{"num_hidden_layers": 13, "hidden_size": 256, "num_attention_heads": 4, "num_key_value_heads": 4, "head_dim": 64, "intermediate_size": 320, "vocab_size": 8192, "hidden_act": "swiglu", "norm": "rmsnorm", "norm_place": "pre", "norm_eps": 1e-06, "positions": "rope", "rope_theta": 10000.0, "rope_fraction": 1.0, "qk_norm": false, "attn_scale": 0.125, "bias": "none", "tie_word_embeddings": false, "parallel_block": false, "init": "uniform", "init_std_qkv": 0.0312, "init_std_o": 0.00613, "init_std_up": 0.0312, "init_std_down": 0.00613, "init_mimetic": 0.5, "optimizer": "adam_variant", "learning_rate": 0.00131, "lr_mult_o": 1.51, "beta1": 0.9, "lr_head": 0.00641, "max_grad_norm": 1.0, "warmup_steps": 471, "schedule": "wsd", "decay_fraction": 0.802, "decay_shape": "linear", "final_lr_fraction": 0.0, "batch_tokens": [32768, 65536, 131072], "max_seq_len": 1024, "doc_mask": true, "train_tokens": 296500000, "max_steps": 4217, "dataset": "wikipedia_en"}
MLP neurons of a small language model. Each row is named by its layer, matrix (gate and up: input weights) and neuron, and shows model dimensions 128-255. Each number is 128 + 24 x the weight over its row's rms, rounded and kept within 0 to 255. Numbers have three digits each. A neuron's up and down rows have the sign that makes its largest values positive.
Before each neuron's rows, "fires on" lists the tokens most often at its 100 highest values on Wikipedia text that the model never trained on.

fires on: " Pe", " Cra", " ri", " Gre", "Ste", "Pe"
L2.gate102:123156124131153159075142096121129102102145143105165137117120129110129152143122134140155118165118146117164103189084098119124090102122118165112108201077147143126178147150121109107113132112161117177113121140115146121126129129154120114129133163127128160113168148129154170163108114173097105088151171126122142148137148103127156108118161134166132091143149165103088107113132105145132160117102
L2.up102:138135145115124148127146162146166105126071149113128094149119115133101088118112110151098117101126109159130171140107105129142156134132137174122150107109169131096141127137111142095090138118130096103118168151108135139144120117132111146103123155136105151156099097130071159100176148172176100129098157092151091132157157104118072107124156131119139137118098108105119141105133171162112071130144

fires on: ":", "enc", " On", "On", " Central"
L2.gate156:130101143132118131122087134146156110126117141085119145100120187087137127155138137153145149086099103134123088118146129146135133132127107116126166177098131126127112121116154123156084112129128103130147059133117101107133108108189145155142145087154088076117103127149154108150131110107180118147109125134143113118088149100147152160097127079112140154112109140138084083131112121104128161136137
L2.up156:179121113119116116138172187134124097149119118141103101145148119145127125142169143095118126112139113158143107135146115149145125094157075107127134059109177147138171144138116137132132148107106105117107149142103120116124139178151149098129144125148127146143132138149119145111096095127122126111113113132131126135134129144140162118140130126095119123118113142120163146113113191125077122097130

fires on: ":", " national"
L2.gate94:097142116101096096112133131131154132075095136096155140121148123094127150154088104127129073099124125135126133133150131116150119137153125113081154158057120147130128123133121136164114118080164140098141130142095136140157120107158130142123150160123098128134159159113120166161129081133143132120133125164148115140123171104112165143116108095141113155134122105099118130153103115112111185151110
L2.up94:171098127124142128103097152105095140126112106168128156143126135159167134109136112134095125092155126160112147141123087163117157134131105123107150128147151151127093132127106109093137147148134113093126132158108128160170148143123164088129137135096126128151174115115111089103162160148120100156115104112159165128125138097135099104101132112101139120160151148101151113090141119114122159175150

fires on: " \"", " from", "1", " 1987", " dr"
L7.gate195:145135143148108123163122133150122109112177078140133085130110148137128118083156116089127100096112125108127141136116112168178109150118169169147145122129135144129111149139168110153163146142107109117113106150131126135137139108147157109153158121143133156114128112122108174114090108116126171087150169106138084149110108121140141114157137115134071141131104141167139069121143150100117144143128
L7.up195:142121151154112079170128095167102107140170086128086125134114136118155081090131150115118131107126097110101111130145161151155151156089150134084154113118161118141111130108140135110088126126135152094113152173142167168124147117154152164120113116150141101130113106124078161112110087108113127106164168108152115103097142132105146131149135124175082121130152143144136094128162152115124140085106

fires on: "ō", "ør", "lie", "iko", "uke", "iano"
L2.gate319:128151130134133113170122135116131135123139170141144156166152132150112120148092145140072099136080102148121127130157136110134111152127126132111145122102166147155079130109138151112087124103105160132127121124119140180110091164138129129155125134131137107122123127126122152120165101090102143149165112154147111094104135122099138116131107137172118118148125113109154095087114082104122142191117
L2.up319:091142114137096124118083153106167170139134131127130118085147125097141104134114158135117092153126075137132145146120144121141091118149140078133123118104153181084131183122139125157119075119105122121139157098110134108080148149138140116117134173106130133116107160160118141148130150095130131116112151149159126132105094103130099106117124135145102129145113139143099097149093118142127150181130

fires on: " on", " of", " ne", "con", ".", " ("
L9.gate167:171154105153171058148150123132079156116154109185129136134135090121111062135121150131156125089153156166129123106138103115119161162130117153140106119138148133147120168141140099141082162176145095127152137152175152113136129128099145109144121112083114129134074146122142105120111120133098144111103143124148151127110096132110121151088134081168159121093129187146111121105150145126137116133136
L9.up167:154134124132159122127139142126175174120184143165112178155102113090147115142110100118112172098141111165167159142111129099104166139138109156134129157131125101150132128111117142153157118142099127118125146131144105110122112137100122156162120150147119113113107150124147189145163147124127122131162147140134149135110094116096168099142092092120132146123162162149127103144118127122068125120108

fires on: "ers", "1", "2"
L2.gate183:146164116151097114125151114096085143159099108138127098161147153132103074107112082130106146140099149153151096146118106124112097183129151152083151116120165138093142119100120131131099086126147121140116114124147115116173125118137136075067130116105077160111147130113139135107110104149121122112126136146116130156064166114137121162148151105148083135141147143142124103104128138167191114125145
L2.up183:095134130152110144121156124110142153125116110121104109117145122127109089116123093141128127143058124093157075099132159071128162148119138140116140115091131133105124092099134096125154105131166116124123134136130115147172135098177142152097109117140150118134150114159125132134143116155124131144125135160152163155100111127113076116154156089139104122115155112112128125112163141144148154087174

fires on: " |", " of", " -", "N", " ("
L9.gate291:172168132146160103169122100100122094111123090140119156159125132145136110155125099127133137103136165115129117092117102101137151111113181151125116143123144108158127128135118122162104168158094096157091139117136125094125123104156158122135156119114109146135122124120114154102103151113113123139171130083138122112136101153148097173093129102080180121109134126156133154121138183100104117133163
L9.up291:141127110166120130128121125179132127145212144135154118120138139127131100102130090112151072131125152110145116124129115089110110123146129147124066122096102107174124149154181118134117111147150129141096115122109112151127116118111132135124108124104135114107121137146102125119098131128089164100154103146123094119076135158120175131138135092108099129127143150119143101150095177111073127157145

fires on: "-", " new"
L9.gate127:140109116162139173114124123120109105154116080133109124146132094120099163094140105140106141096113093131121187138139133115129109166121117161163144114100106121140087135150134145136154162149100142113125179122142132094144170121137142112138146162140101108156176110123138126111133143129132131127088141112124120105108084144110085105104094146137137152145131136118107111128108103163147152105129
L9.up127:159106114145119090143130125104132167104081083111156119107123127087136136164119131183169134104135126156090140111145132135127109126148135129089143166118181103139160112097148161150122143128081100130133128088137159093124109165109143135129094140140127160128103147126151110076120103144144171123139118101098076112114100076136130143170131110161124128136151174142149160148123143148145139116126

fires on: "-", "born", " by", " born", "–", " from"
L5.gate214:122140084096139136129102130146103107114134145091109191113138090114100128128111105123119146122120135120127088125121093121155138160125103137166110149085139072110099127140126129097127176115129105157096099143136126097154117072159106098163100112118079118172091143172132150125145099099135148144120156084089126122106112106128097116160110089145105172141131099146103109161143116157101115124162
L5.up214:118138134113175125164147133136171136131130129152115080147090142125123136126087146169168102134169142134085131082120124110101088122130150112137164140121146104131094093150141121100104124153141106162168107123109149118115113144182111079150103087122124111124127137116155137077122087153141128091141124142140128123118132188137101157166097133136107146132163137131167125117130094127141174112132